Weights of a small GPT-style language model, trained from scratch on English Wikipedia.
Size: 11 layers, width 576, 9 heads of 64, MLP 2304 tanh GELU, vocabulary 32768, 63.9M parameters.
Architecture: LayerNorm before each block, learned positions, biases.
Training: 501M tokens, 3826 steps.
MLP neurons of a small language model. Each row is named by its layer, matrix (down: output weights) and neuron, and shows model dimensions 80-175. Each number is 128 + 24 x the weight over its row's rms, rounded and kept within 0 to 255.
After each neuron's rows, "raises" lists the tokens whose logits its output raises most directly, leaving later layers aside.

L6.down1469 [135 158 131 151 174 144 118  45 107 172 112 119 135 122 108  87 134 138 106  86  87 127 135 145 118 132 150 131 128  76 110 119 163  90 114 151 170 107 122 166  78 135 162 134 115 181 132 124 135 111 121 127 104  46 100 106 188 147  86 107  96 123 136 114 135  89 137 112 175 105 127 113 141 143 145 158 132 122 134 142 128 134  98  94 105 124  81 103  73 173 138 125 184 146 162 112]
raises: "by ", "for ", "per ", "Official ", "("

L6.down133 [157 123 111 125 161 102 118  95 134 192 185 170 164 111 143 128 131 118 119 137 131 117 138 153 123 174 153 138 132 100 134  88 157 115 127 136 106 127 129 120 151 200 100 144 152 117 153 101 110 131 107 156 153 135  97 119 149 140 107  91 123 145 107 160 144 101 179 169 134 140 165 108 138 132 103 182 151  72 138 120  72 134 158 109 132 122 120 124 174 113  73 159 121  73  92 163]
raises: "causes ", "shows ", "uses ", "there ", "prepar"

L6.down1511 [122 144 150 136 118 117 119 166 140 112 118 142 115 109 107  98 134 124 144 119 166 105 114 108 148 123 148 150 117 108 149 116 158 128 121 131 134 119 142 144 100 116  98 146 167 105 140 177 148 111 127 131 189  81 124  87  87 109 122 122  96 135 139 119 103 103 166 173 136 152  94 134 116 149 128 139 183 127 128 124 174 137 126 156  90 137 123 112 156 132 109 156 125 158 132 127]
raises: "night ", "morning ", "following ", "afternoon ", "after "

L6.down1524 [146 162 126 119 103 117 136 113 105 119 122 139 101  89 154 154  85 116  87  59 117 144 115 112 137 114 139 168 133 134 141 152 101 154 121 109  91 109  78 173 122  63 150 164 115 121 127 127 138 123  96  65 134 124 169 101 176 128 128 147 148 121 130 133 171 113 112 127 114 138 107 169 144 116 115 111 156 107 135 132 144 160 117 121 106 151 183 150 122 131 156 153 137 109 102 145]
raises: "estimated ", "stated ", "suggests ", "stated", "suggested "

L6.down406 [134 129 127 168 129 120 102 126 135 121 143  77  89 160 108 131 173 129 138 163 145 105 119 146 120  92 105  96 105 168  88 141 127 146 109 153 125 135 126 129 102 138 115 151  90 124 177 145 149 123 103 153 145 154 102  93 111 130 143 157 106 134  75  77 161  86 157  92  86 190  93 131 136 117 126 109 105 103 143 114 142 162 118 129 111 129 119 167 159 115 179 120 125 171 107 128]
raises: "late ", "below", "around ", "time ", "later"

L6.down1041 [176 133 111 109 116 187 124 146 130 155 154 124 117 114 195 138 154 137 139 119 127 126 161 132 149 134 176 115 152 179  91  93 129 145 116 182 121 141 134 111 121 144 111 127 142 135  81 138 134 135 124 165 142 124 142  75 143 142 104 136 136  81 111 101 153 123 126 135 135 115 149 116 100 127 134 141  74 129  94 115 126 145  95 117 111  99 131 109 102  84 117 143 152 128 149 172]
raises: "ends", "order ", "early ", "late ", "order"

L6.down1734 [120  90 106 111  94 111 131 113  76 144 107 125 148 115 116 112 108 132 110 141  95 115 148  98 108 115 179  93 119 128 115  92 140 149 124 131 167 154 129  99 147 136 100 125 123 143 154 128 103 101 120 103 138 108 169 112 139 133 138 141 148 145 145 123 104 125 144 155 146 141 140 150 109 132 133 139 112 127  94 117 122  93 151 153 149 132  88  94 138  97 112 180 148 158 115  93]
raises: "two ", "three ", "release", "four ", "nine "

L6.down83 [142 110 142 124 113 133  90  76 123 124 161 155  97 117 101 127 153 141 119 132  79 106 158 146 152 105 129 141  84 121 135  95 131 144 122 127  87  85 154 135 157 139 131 139 145  95 144 144 125 121 119 128 129 148 126 120 146 106 112 119 121 109 155 151 167 185 165 178 148  97  93 100 112  89 148 114 146  98 188 149 119 121 139 138 175 174  96  96 127 102 132 114 151 110 161 137]
raises: "they ", "such ", "these ", "They ", "society "

L6.down1724 [117 141 126 154 128 128 135 124 172 134 126 123 129 153 129 137 111 162 151 115 143  95 145 109 179 137 141 132 119 114 143 125 141 155 133 117 160  85 116 119 176 152 141 127 130 139 122 134 163 109  74 126 149 157 143 133 118 134 121 158 121 119 171  75 135 138 120 152 175 130 172 128 103 124 132 119 142 106 143 111 136 148 153 154 126  64 145 105 131 102 122 135 137 106 161 112]
raises: "which ", "he ", "who ", "such ", "another "